Part of a small language model's weights.
Size: 8 layers, width 384, 4 heads of 96 (2 for keys and values), MLP 768 SwiGLU, 16.9M parameters.
Architecture: rotary positions, untied embeddings.
Training: a variant of Adam for these matrices, 299M tokens, 9122 steps.
MLP neurons of a small language model. Each row is named by its layer, matrix (gate and up: input weights; down: output weights) and neuron, and shows model dimensions 192-383. Each number is 500 + 40 x the weight over its row's rms, rounded and kept within 0 to 999. Numbers have three digits each. A neuron's up and down rows have the sign that makes its largest values positive.
After each neuron's rows, "fires on" lists the tokens most often at its 100 highest values on Wikipedia text that the model never trained on.

L2.gate394:547584451515446461516483468568509492573547521529524539432487632495493474416541441528548457512494545533441543448502518562531554515509460535445439497421459443556520545551536536499493457509541511437527500443513450430431480479450437445539514503525586531547498501477515526506501517472494436533504536472478556487532483507494555435474483541471525395453424535468525390533497542492533442538509475458484485445521517487451526540461409493526532545505421530474535475534521495507533509572518543474518542544568482502525563519498464507476538545465520465436564442514463496515533522487473513475
L2.up394:444489527570554575480561501513531462548514384469452500493464529500460441532538594430550520485481431539422491536500429484483535556511483501561456450560477459469466536467553473513534482473553502512494473443466494485430488561544507485487526469484515510549495498485514481439505489417495420523517509489509497519475509503480564491509483494483524466525501491531429494528498565517525474502554544527474449535570491475504493445425578496534531530494470513401510508524569509500444466504563475453515479492446443483492525538473497518505509467511516456515522542518480447452517500480532387409
L2.down394:562457530564533515469481510527518526484470505509527501546442460503534446413482529521476539507535550516544456501481457545503533465519515512493483474525452481465549533514534459518549477499521493504502544510492470521576577454496457503446436613570535538568559419567529497514475479566482522467534526509503447478488447515535451466456453537475516482517508537472508432517474592518526522514473504423495522489458526462597508523398473569462558466506456485543443512495550589525511498477495470501559563446564550504516460533562526517495504542467503486480532512494579488586513429492517533521
fires on: "y", "s", "tri", " to"

L2.gate312:541507485483460433582482526547536512522463515458445523501539545533507419477460448526501475530518471529469477536462553526519554497556534530449543538463495488437521452484458518462419495520501505498480575431549550527486567425457472440503483540565552543485462523484496540498435551507501458534530509475433513560539445518461508544515476462563565401529478451520496557508456489526492461530483498504502499428505522553504481548463521520555521497490501609501530501525431508549511474482479557446491480514510508558509514562515492515487440463554449507519424461516422563557535530435492515505
L2.up312:539520516529447557489503534485485552479545443483471477472560530560487528511481433576476566595497493512484435455472506525534505539458498464426474483422498519533498445507527494514506566526468452546515549416560454530508564417464559477541448463533486502555489515470466485419500469541489513514484435470470484532513523447498482455535515447522519489567501458536494516534541506441418510544548500548486489461555464485431433555490499532528499539452498562483521540504460555574485524483536478497512489542469506516568445554482502444461458484521482491542552474496502527543535607509516469493
L2.down312:478572507520456466549504492458487575444470513545405441526438486485433505503524494526553426453572527536503573520490444534510473441474547487513519488466547597567488469514464474539534564456495489475529452555567437547494501522396523511471469438487487457557521521529450462482507471512454436525518500453518542512421547549473525534551532480484463527509483495484546509537540481587512513458524511540495362387485456494466523483458450562533475495522515451498580545526489618469456491522561529463540473506524531484507500422522497555525521547499451438543485495524508551482473527501505473480
fires on: " (", "/", "born"

L2.gate733:505573505468472552576493487507481457487502493450531532494485510489447546559543432438501423537436537485408504499501449502473576578543549499459490565486535369514599477469510500424441551498514467523482455472491524506531451479456513512536534505531479526511548505548432561539432462569519464523534513504462433567496413531541540503553510471514478452546476548531458540528548498481417455477500484462469427491448513590510567499492549527514542467540473444529501487483536439476526539489550475517481436439620448483522504493449488500507540484480480513501500519489425574495524530426511536474
L2.up733:467551564534551542531432461509459571526587498527514388533489472485376477526536466511533524565469552508491471499539538496501524588508534551445495541467490401493544482527486506454499535494427499623458452519505474482562464472504507508503549520515409550502527528573568510504473465529573419493414558468455451530501477463531560472480536453510483495546477538488485556558506512507496469533496544494507496501468453535451456536480573537511559505453455470505474552525508505412547517503500503504506467376543467531530533458491487501569498472514530524560523483437542497518489445480485615468
L2.down733:503486561485500566454458551515485532492508487459460330560474460580482474450469470524509489511519499445450498513534491448502462518474489519478467523553503511474497455500525528573488513463450441484439529491505504496513539486514525534503518531533535497488496483496480478544535530526481473486380444466432496548443538419548509455482558546471502479481498465535559525515525562585475514568473569525518521502487425407438437545542469532472460432501510468496527567457576545437431482534481528451479464434456502533509488518590537529509512529460530479512489536406517460544490419440566584509
fires on: "s", "ing", "y", "ry", "ism"

L2.gate242:487512497422475448507542586492438465487454505509432421521484463554429518555452510523467506544513479528519539454558477506488472557542510502490473547510476444473538492515489494490461474534548473561510461562469562506498533401527471501446537516460414551527513486451516472516442454576475438534553460463465522505499453444488552485507460510449518517428502531519494511557462534467540433482444428471438478482543523498476466501489588549524538500522494503542472519504491476521539529466499501462540393530517513487516457491529483502466471462511453541436540458608429489439511542468491486515
L2.up242:510500491536525507530490590446448571543456468509505516548552496497551503479513407496430512488486538497461451503444497455576497539413539570505524497551531509467485526437485507459552541529523501503478539487461386516516521460501444519515475528561525476495421494496515489519460504457554532535523539472520495506505505502495589405487463453478526532554543520499494543511599459484541498461496501520517511492527500493537512554548511449497568514530475520516545492533436504500453443479529488491455495381521504474511462527520420436599566557460510466554477460538547486446528515567573549469
L2.down242:457513499485478507598427519538445559554446478507467571475512556408507592474488474414452488520483438493498543560481525547522514523531469541508440519459415488440494450520469485537460461490538521575457516467467509466521549554482489510507464520476544473482525481541597554448498471475506484504452565519500492534481466494481485541533445533569518479506488506516547489475549455457511432480466414451480296479510519537509562505481457501484505526519478455514506443525522481513472503483489470530460479491491489553521471492503517575466506546473473522547505515549518490489510531447503540540
fires on: " (", "\n"

L2.gate95:543506514462507530483549452539499496544465509491516496524448478539396511472506484489517540421481506475481435562518540549498499468527587526401517435448541506462472577482439495514482503575523525432477489501519463526502558468588516539431477447511492483457425557540551405476504523516470529470483540490507498420547572490493565548472505483538537499490503467509464599519468512532508459508485520490440516414528465512521590505378513515470513525555498514497470526524488457509500452457454498462552497470424507438528494487500484527539546479504496571488517464415543502556541529527547486416
L2.up95:544557499498506509421548499555554455437534495542517530516475398459482497521546496472561447449397485526519513591540534552476497483578500530502536531433503506495482481486524454524400412531500512462532444482540542487503500466502481483429473479511455468496505546458495450487497535438486585525541462512496433482489513551503511546476535457514397477455501538517394538547514515500494531510528432456481473528499457466521499499502507530491562482484457494465439522541500467542535475530469515487552480531520548523468519436450516577409547469458523608556479536483523534538467495527461479497
L2.down95:530425510537486471545510492514417521536431466421525507541520520481470442430477496481441557531570514488496444463492553470508480446511517535524528551569473487379517493456511468515488522525492600532518468555516508459407541456485476588571519516497508511545498503508560501443512520520547443422531510481505548508508492446473527496480501496481515511544461484485514525513536534469547497472466555545508555482511568520458510630520500426475501518465472526532503525442475538548506489518440523494453528523450468409483501478502534508464501485492509445515487429454426529549391515465501587433
fires on: "tha", "}", "d", "ly"

L2.gate491:506499488472542494486515538408552506451532500518549505479540552515420467530484530510534537542511486516474515493482506472493518499600475504482479480441495473477555506475524495476539455566490517529474477509529480506465531468556529494469483508521450505476484570543477462530460384523510505420545536418534525486489467517476578524511481448578513457574520505494437544449555462490467544540453458510495451460475479557468492543517495423498379477515463599521552530497476487495557485518501521514521491522614517531499522495415477453452467467528541547556546474489423506565519522439496546492
L2.up491:533521476499487564471561462463537597501509542544487506559534537514518448480486477527484590536441434510562466416469532466556526457462503572559496558468493521509535499478513468531524551554416497509456524497476437556479556477498535568471462470468496539459440496533503517523495467437488486437519524537513497464485507518454483471457459458566528497520537512470414483522481504508579534524563547474487549492486486554493577519539520524511452494546543451515528493410482464520517399485517554469501495499498528528556538490425460513483449422512489546536472484434535514513546520529519473444
L2.down491:512500485426526512508523502500562531493461566500506545552492541490481508488539519463398433491460552538603519538557462507458532513499496530445430488417518501556498526537558555520504517476477466541525507528452488483516422529489440486436462464547501430452491502496432446510463482421484443470621488497478506497506513507481479521583562545588452546468479448490499513574514438450453457456476457579598445499512489527486467507487483485529515463457486451446478517543477410463486497476490498553510472528526460516493493515515525493534464472585576441430543499568453507501499491466484501435
fires on: "'", "uk", "’", "ic"

L2.gate258:492537488486522537466560462601468473462461506448574504532447530437492499473583526480508447502555459489451508546571471570538508494487504477497530535557524538426492464596543464504503447530571497531424505515473523510438468445507536505443535499561570479472494522534492507528490472557476456509489562502383453499467499500544426503504507530524534402536439497460512521535529529494573401570501440529501444479492477510528528422496485551504508443525484510481512469568503457518461436520563504488529503568458470519565536436506515511519549540517476486430499487443545494551585585458495545476
L2.up258:478516489516521460580516470519449483542484465461474473543440462474511454501491510526497489478479517455454444484523528566468454484485486502524501445451573509455551518511461521547474437475535553528523492442461478520518504479498404467515547467542429546451508430486486466571455488582465524491465473518492466462476518504494546459489504513487474521505582518616526518552539469501467501508514466545480468412426501475468529422496533485534503443492424577555494505494528558428586477493493506520472452503545480522589445452485466429549459495543479476554592483463436561517500423428500522368
L2.down258:585545572530456447419488462407466535499497463500455493490488499531518480506502492472502535472496495563471425528488447475531456523511544428548454507498495439510490444502482457459560553488531514483465445583551458548517479532483489441497490533419496425519506476567504476474407487538516518429487466499491551546463561423538467490439455468533520537544503522442549516462452460510470482502462464485458478481504509505411580582536432541496470484488497511470502449472548513518470557540490471533464509504493468521495477507478537519484491493506544503505501520479465509504481525464461526504
fires on: "gu", "ing", "\n", "gue", "on", "d"

L2.gate2:541496449534448448548478518445542453504551512559534496494474497510520461485467503530476506529439485488538545458507541477482498524503492580522486567436545567426536520587485564578434535475521503489467469538437444536489473494537536495554559491480481481501472489429508427498559480558467481494598516591605433534560457485478543450490451559533501541490529499530473463475440579500516464486497498513488456479516545478514538553525463573538483456609482517502457535547519454502490479472547492471504543551534517505505497506545454522518494508428444506408450538485510553485536480493501490447
L2.up2:452507524417593446546585501404486514512516508473496507585490462436466510499534420442488497513446413478443499502543530488502490487523556478509535465526537486509507514455545488472511523475452459529470501506538481512545481449432522525489499558604566488448521455503542511509488474510541530534501457456522538415463513460570500485500493450450436443445534503492482528528495393448504538528487452491530528438463517509495488490589496535498514502523547476524502472503510555487545423484509568455446414484427532490535497433443472540462576559433446497472530502522529483477521529509506508512
L2.down2:483536428536485488505529496516494572511502546524524504450432563409476402482516475473436539493474457546527540477476522502527510509538495536502491532477562421535474466543493512469488524475499436536418508417526589534494464431489473498528466488471536472521462510438469593504465502467469457526442550558486506526592480469523488512560464543513542483484467477412437544450503432486482526552473485480463489535537459559427498541467476478506532558516505469586422466513562483511427481531465449538538472414488470557518494542492496465501480507459512504452550548506430510467433459501559580485
fires on: "\n", "0", "\""

L2.gate304:530456469441523536534521532532513513489506576536500536419494512449442495469522418570487471495537510610484500511558456484510503538503490601558453561485449514509485462567503506506507477508568430484476562451488504503460490485471539544494549533496515489530517457421465528438526477515489434475523548467468441503527539458496517517477496499482548522475461556471468505541542541506533456497546482431473448407452564478603526550555492520430560400501526504577515421574489467511519457578416509560448480499589529461551558510411508487519485515525543483469532516493530476554500509466475529512
L2.up304:489549527520431438461497484521510526558497495536492544564605523545550446509504470474450538600497515519534533497564512490540527503529515491514537468455502437541527488502497535523519430541521437515472577537561604504515524565547515569558503501474567490570485507584494537521501517435560494520530534496412540473497486568455529501504497521494567412504541522446503484516552477563540489500445547510469499530475460499417507561543541406518498528566487505519469466448491566509522529524485411551576494510547443539515511495493498502489537459489522409468520473501556500506478410494434470519
L2.down304:492508374493593498524535545510474447590481465451521473457564533506514532481485532512481566505538557500527514474465467465496518509528481487473534462487444515464443482440526520489504512477492557470480481518535508419535485539574488538511502465466437503527456536578521533471501468456489529509495484491431503488476434543491511542492557503432529495549475551465431515543524525531521506527490455517458479570498512454540493558459534483506480566535511484493466501532397601485438464452517534483491568460466446450534469478464508500503508538535482452488524525555469485543608564508543496516
fires on: "e", "s", "ing", "y", "ke"

L2.gate145:456433488555462536539444511522535487431485470497490497487557528475477541524481484485482449511498462482453563528491571566429511489481527451465493575553513488493451477559490442486474525492562501502448449451532469580547450462501463470500484540507511536460478465540506550532481498525521477428579491562525473555591503527525477537519544550475605515476503473526493490432565542483508491525505460473487475480491565449505530484526498540526478535509511495490525491506465502509390534571552529521536517511414582529531522519450495524490497506546472459487482459520478493487577516429485491553
L2.up145:516531462540569510489473491455498440488423509508530495481492546527494425539521547569524479431531528532462516549479507451479480471516540470495502420446528485483481481510457516535478533497467421430523482430534537518429479472529490435416524520562451536500478505515513491463494498526443475431549476488501464493538518515535509519467454462522474471493428492542503566535522465475537448507512449491558483502541537470419587544481501568499491536531478488432500565557512451508554475541555486478458416523533463498547522458456489524447534511448481537457505475423509561547545499462529578475
L2.down145:513488514543415564561465510432488494518480583394545492500490495493512514545541406608518533499544515461451569498494544485473541483530509428531545448397534447459459446513448421539475484513496560501530516499504496496507494459554460515516486494559553458511489517509480520465494454489508539426460528474525459521523478504446437548506488506511501468478426569506503495461508460474491512579571458520503537443485450532492537540506514463503505502461494496433463460502466503519482433581538456385530528526471509472541546499523488520517525468451524490528491430529510573502418489515543487545
fires on: " |", "\n", ")"